Part of a small language model's weights.
Architecture: LayerNorm before each block, learned positions, biases, capped logits.
Training: a variant of Muon for these matrices, 583M tokens, 8902 steps.
MLP neurons of a small language model. Each row is named by its layer, matrix (down: output weights) and neuron, and shows model dimensions 341-511. Each number is 128 + 24 x the weight over its row's rms, rounded and kept within 0 to 255. Numbers have three digits each.
A block is one neuron, or neurons of one layer that tend to fire together. After each block is what it responds to, as a language model described it from the Wikipedia text at the highest values.

L2.down85:164160129094131101183130186105090107123126168092141120144142115158121116142129097126150106164094122133198094167130162151119130156123131113148117183094112149102147111147114165107142127158132138138148129145136115126137136123118165128089095121101139104151117130144080097113110105116128122138127133126142155117131133164129141116129099147135189109147130113144114160119109106136145134121154114140130157158147147134165147102140109151132085119167133119171132163161115137134093109134130156115117151132108120148138097139094
L2.down176:092146105174138105116104129091114137135106124151107144139124148122079079149123112151121157120105088137152087095130122144148103120106133123100161102124145149125131102118133182087106099152104150114126123131157130117109140109143141113121146101129122121151133120165121126140099159128137124160135099106120133165111128130122110136155162110086098109131120150163125113047099106147151132069133151137086144115157130135131131136097160049108139137141145145137120156120104122099104184136129114138128154132131123102145115127118
L2.down245:116076144128090091164110132112135114121159086096162138104144098099100134136143099146150148120090093142156121137117090148130116147152110104136127140137140118167126148140117119123152159116115096114128114142090106126093100145136129128132154133123121133082082194122102153137129119119117136118113140099148161104128167142095058125168118148120158115187150121118114124091143126135105118056138139164143121135112108127122116132123126109090144125154117099106117136153113087072161123097125101131115103135110125133108147162166
L2.down428:118131121129172082141160147124139115098169138149133097138162129165134132142096111080111131120100135103133164132130126180141096123061094120097171140156170119124135187164131140153101140133150127138132087115140093105099128127116166142129169132113119151149117132146143105081111129120117106144098123087121103137113145107140153092137129133127116138137095081157085108132127104102115165118171147151117120141153138147140136098153095134147128138106093114117178149125161159181129145101059142172143137158085134127147097133115
L2.down907:099134165174114122081112154110121116135165091139167112136107147090148113142143146106145147097102129104109120140101144157132147156116111166116158148089169109123115139132114170071133130123132148186158158144126150128143155142129089107105130131153102146097140143142128184127147086149110113094107158110143137113100118086096137125133174113102137130156144155144141132114110103136131133108105173117128112117116145142100120102146120115153137127117105167140103110144091118151125102117130132146135126134117212103100061130172
L2.down984:158134134115109107141125104079169137114088166089165142139083116175110183166132128131141106091119088093103182112116140135154120108170133127159118131122113167134141108128161129130133124104164108094105146173088126149092098066137117103128107090126166133141128124163097128129129129130097125094091131119152113116145168137097128091114139148130116149113116110170131078137128146145154186102130151153128126115135152140139159129094120101115106102134111162173113089130146122089176146139122151127129137170120111139144121119169
L2.down1043:136113149128091156122200095108098138121120139139118114078141128152115117120077114168135145133118065119127128130159138117083132125137075093109161166123110099114141104148122092161138093128117140139111177122134138118110095142134118131169126107126154121122113162161161131134120165134104105129120146125129131125073160156094116160164094132095151088124141069176138117075097114118170169103160160123114126152112121126097140137124161161157114156105151128092154157151137167164099114156122114085180098110134161154128151119108
L2.down1113:129117113142161112125107179136130096138106121133112142147108196127110138126133138170115134108075084104115105096120097111119095116115113156153133135130138132114124135119151169146112164140093115098148189161156123152130151099153117101166130097155159127162081153196149112135119177133097115141071097078099130113115144124127124132136147134133101170131117153107131130080097130113193157125155165110122167111146090146124099090125095087106096107125132134140121088127123139106093138133157105138130110139119109083093091113118
L2.down1265:124106163131162124131120115112154139154166117157131137132094130135138103116128157110140113155152131126161136147128099129158136067147153096159139129104127138160145107136143097174116110132125133167157178148131180098108114119110080105138167121143143170128121122135118166111159113082080138086094114106133141102201125112129124109117112128135123105106114111138129111130107081114167180100113122110124118134164114150144154126137127143126181166134153112100099120139169112104114124105147121150120143107132148117110134136104
L2.down1369:134124129131097142114139144166148135160147150119130159117115169130106131106125111136147151105133118077142098100173134150143071155147131118098108106153097078128125104140158141144136095133165135151152113101093109130116124113093108140153145112124132135132114143107089112150128132157131118147079134140114142141100151134068154152104096080129091124113166101161121160114120093120108125123166094150126100131145111138113084115135128131137114116077152117129105157108144115161119131162114130097101146168118089161161134109122
L2.down1393:138172093149169125153080143139196143122120120082125159139099141106138128137052110119126115144121153116114094155081135135125112126122110102151104061179118166135175171125148158123106109127118136128129131108166100120107098143151063135127141085122147096110095140121132117117155117154102132111127101110106143148124123062113106102124071170133121145128121178112157086136168148125125132067139141126125164111141128104126139134120156147099111085082156129146144124144157085096173153121094150142182121167122090122117187112119
L2.down1406:115112129130141100103142127134134121093130144136133137147117102144113108130138113098133099175092121113089113114116139118136124140142157108099144159124127111191117144142156112131059142132115158150140165087127134097126094124150110144090190185128112173127127116126106158106138174108136090112083137156120121144105142116120103130121125128089061125099153145128084126161170141133113131173078122119098142175142086110069117097093128096133135146135141122114115090142089131141200094118138178134116119152168122125137134114133
L2.down1409:082123102094117148132133137107124112159127159134122105079128149096118130122114100123113129142109106123112137161115140107117147118141151090188140090126173132118126165078142126143118161118188112130158125155165113067171148167163143151121089150134114109103136147169110128102158152093162151146139131113146142150104111124151137120152143113087129113112158169130102089179142146137142160126131124124122152135142163125126111117095141123135127146094155147112094121128111131102108149090127135194106112133121104121128116128114
L2.down1464:155063135140148128133178093099135135113169126086126115150110135143100127143091082100127134156149101120123143092130135179172148163165122116088134104142097100129178118110151126143070136130161119158125134129143136073064146098103122128121101099134149139121150147082108129108132146107110135119127075067141113107146091136153097123115136118132108094108149135126133130085149120155137106102151128141102135114147152160158156111091124148138125111110137114167139127143123094173126151105166136123156107100133151104125140124177
L2.down1834:122138128112129095157130096154121128125120128111141115078139142157112155114144152126165127150114135090178140113178139174131108103148137126149119118159126122120126153172123111121101132137109159142138116132110114146083158168108095113150116092116149118158150174118094124109139161088124096114151145102118087095085131139123126110157092147199139127147109124160083116182088166154078115115103092116123161142115086169088153127100126098125142122113117122132124146153093117084112132135112123141103094151129121105147135099132
L2.down1932:162176138135111167138198134117146144105155103150124141162098135125143126088102157127092155137157149120072121127100086126155162157154124158151171132107104123168123122170107130069151116137135127122105157150154138140145131100116128107125125170136101128153172129160137135141108143127085097088123129138163134126138153116110098078127113127108093109120111112157112104158106130174150148132154140156135096140143121123137172151091136114106124113173129108139138126070110105120107116114146152176126080134101129137137097134148
Description: Word-final suffix pieces

L10.down738:102134126107116124108093144089138077148114127135127111123139124120118147128145118076137158130100125135100101093078185152135102102127128155123145111121107108114108130108091115142171134114126106080109147177131166126154118120152120123135171120118155126112109151126103117131117097155127140128126124155124109140104133138120120093089107115141115150110145149166093147149106138128136121128141107134109094115124157092161101132121167147132148055149135164116141113123146113122186122135137087144119124157092182144142154108154
Description: Start of titled names

L10.down1084:118121107118137144127152161142118145107140150159161100153153152114136097144135153094134124100124119152145155117151150112114139111093204109135152146137105165130146092130128159120080114105159128143143074105074106147133135174153108134101137113079105145100139127122146114129129138112117102137135136130146152128107096108127147115120111062140135140138134139113095109158117131134126102115096178086146133095107135111160073154137091081124125139164131139130123111177146111147136116140119172126140159154122128150092111107128
Description: Final noun of coordinated lists

L4.down811:099147160119110168154128152090113124127166081127156113112105100111094120177095094119104145159143108145132109152072077127148075118124126113119155133116098107143164161139131119121085124085104113110119125132142081125097125134128170125160128109151136117145141119122178126113155165123126137156134094130138100105105114146127100160146130175151123148094116119138177100208126105102142126100119140126122136215155128099143134144098156104114140126154088161084190132104115101161129174132101137104158128144109165150132108107150
L4.down814:178169119137057129098155117127149154098162126111106090146113103136094135172116122115107130136109141153134127126095094157140146106128127130139092094110133147117122151130123180119094156087134133117117102142087108147095069142146169195119163150133101139134162173135132127104120143185154099121125149155158137105101110152085142157167169148069131115155146154157108146147141133150138118122109099155168111129119131108136143116134151130112093121127117129138122145114117134109108103147153147152155135147120147168132118081124
L4.down826:123135103125107170100131131149157171120135124168104116116091141127173114143175114151101118145149126145116076123104133172122134124130131142125150135128113084079140153104115188086135100140132165136107091128124121129127146101119168105051141118103146115159114113149133103143171131154114133124115126131142165111084154149187115121103101150101120093115113113116163064122157143085140124160147104160133117126128130102150195125151092109137124145170195139140094161119128084155125097137116086124115130156130190132137113142103
L4.down1400:115103083105156157153147155155128136151085124099123131138096145141091126116133160125138122117152102126120152087153134118115133140114144145086160126181106130084122109123131133097166131109130134178123121167131123114148147150139162165155105127084109161126147129135161159105119114156153145099128127130100148124154134095093149121133159103129178143141135163133124111153096134128120134177130110118131113105112135134112130108167115116173175102123121111132179169110122152119112140150128142116132134112175102146137113137116
Description: Word-completing suffix pieces

L2.down90:141148121129160142146119127095172129126132115134149096108156109129083134126096133131124094131100095124130103157166109099133136128136136113126131129148126130148149158148110121123127140095124135183105158094116074127166114142120128159165139157136167121137143101138100074151169107089137085125104143166115100105138160148102134127146084081147135160124090128169137143103105152164157093171153124131104084121117153113124109095102139118155129098111166095150154113170118129143152112152096148111128144096127185085113143101124
L2.down217:160106133160145107138112127143150174115131107090155144125097105137133110121120122130121096123124132119114140144150110123146150109125119112126124113135156150156142178143166094126134144102107091147096120092129104153099138131131124120117132148140167123106137162160155148133108139085135129160117131109107100097097178125097107134131090131129137142177110102150128103075126143143113170135091130092132140116127117122115131120103160125099113084106119118097145113145118136132129110099164122141134077116156157099151156116175
L2.down223:102139127143128125119156139161165121115136126073131121073156116125139159141163118153115184136155160085128060160159119102111098143141121141149087114119112086120122121152149110168106095144147143154108089126090097122140112127170095108159130120106140097099114164091103164209125086170158146134096133142146159131072146142149169110103131115082103120152128080152130127110102108135141150092120075142174126113088134112148079123126151113124106155066135116126111131140067165157151113122134091126110167139144127130132142109114
L2.down320:122146142159121136110091094107124099097158123115103127154109104099098131145143182129150142170120110117109120091111130124140126112161167116106113115103141142098129146126129121136093141109131120168136130115171094085132096154108109124106090122165122159141159112144090174128122084072153167153098099180180117115121132090090118161142173131153145107156101162120108090158191112112119108133149125078137096132092082110122125199148106147125145107122133158094132114128112141102141135156166142116150116097144112150145127106113
L2.down404:095154101147116119124139155155105119130116094144165157109111156137122123135134124128141143164143156143099123108102131134103082158181102093097148121146109183092113145166117160155120156131151129085104118095112142176112119110178132150125120135101120121136102143120158112133151135099134162149119145090143140152079145114096119106115120175122142120161140132124139114117111109086093144143162078115132135148104115103121114121130099124141146133092129098137111118118110120169165145082099112145128158091115108153140163155105
L2.down468:117156117141158133164108132151144089124139112141147154191142112119097114132077092134149143091179092136093153123093110172128128141082088146142136147152133092144144166162107084139067158116133134125160135113121122096088114166112150126104143156133141121080131169119130085124167162126107116107137156113116146140089127119122117130140138171090169152144154109079145132168095134129101099151099128082128140165172117143119156100159155136152134124129121109118152107168130076125146128107102120123130128140095145115140144114177
L2.down513:136131125123158154145128149134155134149157124154105118106155122110136169131141126118094171116106128133132176179129136184129099162127143115117122124118123121108130139129131157108142117177149130121120138147114134112088119126133142139140161108087117085094137101093159119136162116121100139143129123175099082160125148143100086078158123145134155130122130126133108151103134152119151078043132096136137156149173119136113130135098188101126139134115117122162108144140145122075114124107114111141133165146142120166141104146108
L2.down742:149141128156124143152156087123155088116101165118128140123120126177091111132119127165145127117124124153070146176136107124132133138143147127145133112154113147149082133101128139107112153132166097125092096102094120103139127144118100159068129122153106104087107129101144144116113157124155095160125094131105194109102103097094142158129108128127157090159108135138170118129133151158146098105130081118141122135122159109126139104134130127134115134110136135155143100150163146142109149129114113139154127147170108128084131158093
L2.down852:104116174175138114145108158129142141109160154114146132133132129126160105111142126091114161114101106134135106134151115163174121122147128047124131128098098109179135133135104112092091080143085108126131140101113122077127114162138134125126152146145157081118155148113063121105146112143133157152161137158133129124134147143076097135118114111157121094151091096127160118105134116156133156081101125106094108120168106140096148131129139150079098117087112124134120119155120135122178159037126152119139113155125163109119128091121
L2.down865:138194129137143174151152111147177116197112128094132120135143070144078159108155133109140147109084138087111146106137130119113140098138158126114150149130163129110152150140158119144095133150126100174120147123139135134126145085132138148111114133170093138133140068115149102103118105122089132152066125147134108078145156135113124125105149138125111082129139105083126125138115149166124115130144134112137102072109150160123167115136112163100135124180131141079185135158120121128109113106143150152112094094124145166148090124113
L2.down1088:131116112147153104121091068151095134082149101108179109126085148125132133117108172090125141125110113129105142082123097108148122107182116145107109063127141103127108089133122136130113135136125077157160149077122206112092117124115086141130142110142112142110066112125153130130158100128165179166074095127099163124152118115139141146144094160150103142052154147140152116114133129141109151131154088108102132139137103134149111140125147122114129130097132138116132140118130080128121196102145140117155089111063168111140136156150
L2.down1157:091143154111117102099165175117154087136156118079148142122115130108127168128132137154134137117147106112132117098134127126104123166138105115124155132102177087124098131091167110144166111193150133169083110146143126122131143130217117090098119104128092133088134114145143143134078071137151094106133117124135145122130134086124154137133136123140154121094127158121127118141136114109109131169137101150167132153125093123077110083138103119120165106143133114128177134105096117143146119156135125113123118121168086120120147162160
L2.down1368:117164102123139120159131123135129134104100149129143140126129104146114144133132085111125132164119096122140150134122110119123123105140113128130146103125149105139162137176114118082099119149131110099166131116162122123150154097161132139147136132127168133119105118094171121088107131091151148101139121138163153169121125114161133140167108066154159128125155133115101119101145153144145188103125076111141115088157141147132142146102105122083119088127149157153100111146132124107122114102145117090133150164141149124158114110131
L2.down1548:164134097152135113125130143129118101124157113103130133104114112112123147092171104170114141109141133127162105137147142101100113169150149154071129132121150119136095103129175137114135111128155118107143140151100121128124167065176126114081143117100114131168150127152111170157127122164159095169166084144134110152098137148119132137103117106102091110148145080180164087136100104135148169086108098129148128140092128119159104155121111101122102154110144148132083129140119104090137082103105127153133184153106153109160152134127
L2.down1774:115113097142141108122116118103168136141108093123158123118092159125135149115123136140132096105116054126122123145126138141122114103154120123158113128112089107116106125133121141093114121130114112192133107146104137131133127105131177117125126150107132127114082129152149191142146120108098144138160097154116105115140149129086106100113138076163127141116068145141120095153128117134105113140152155099145122074085120099128132110166080135109153111133124099155123157132113135127174133120097155143114081130124160159112148147145
L2.down1792:145094123113088083123096120139145153150121116094089144082126111083130157106114181122082134141153109150123122060106157119154149147126149081123127127150147150130110123138131123185111131120127144114107176120125117126121093145145103126139107146193129130120118131127095124150138102133130090144085105157148151147097111137134129103125159155057123066165140107181118168114131143122111139162090098128132158132178150155114128068143114121138151160137140114115133173116114122148116122167113173110128138081190111148141113129136
Description: Mid-word common-noun fragments

L4.down1096:153124104149122116113128131114145147143142102155131120129130160117173126136111124128137112145122093068171113157141141135118142134098100126133126150142171089136139102112150146120121151122113083140129062076109132111138113146137113098140173161150164137120154082153128149114132136122133135157118158094144156108078096118152119112137070144187108158148120136139109118145148160104119129161154094155095106114133109128097113101138068130096138117127168115118089129135155110137092124152117169144102109126100098111132129140145
L4.down1328:136129124088139116131142144092114148130141104137111094129104140155177156126105110068140131143111164129118143150144123121120090095192119134175087092194100133161126119183157151137090085142134159172128137127130119114132108143072100182163131087153141150122101106148126131108139128162124140135124122110096110107132123120154110136149101142107110109128124121102126111096186100119108136155133089165141078107164087145109185136126121121109132153113112114108135120140065102129152090100147129099155131093114130092131143139099
L4.down1372:132151095128124162089129128094150126097120137104140112171185086137142150137120096119160130132146147096135115110092113101124114082100154092079145089143146141141141154159094101132113135126120073144148082155146094113129107136130088113143124120108134101140180170135130110130122133124114105117179107122146115160136104088138173132131137141125129142168115125145153152143150096116139145158160123125109128131129113089107132125146131140113173106108137129128125105143160091139127115112171139138160118104112129167133142130153
L4.down1850:134141122129130134162120111148194167102162124179127119134096120123132133093111135128080128123109109139120130162082133138179102135150137128134141130134169077177129106138135171137132124143093105143131147146069143098137130141140116137126160150119128144096090088129145112117143115152149117124176127149094152096093188151172127109102088098141125140141146122112143085107152133106108111115135118140076136133134083142121138117118105123102120110136154114112095098082128138132127144107110115133110099193110159125144178144123
Description: Word-start after bracket/quote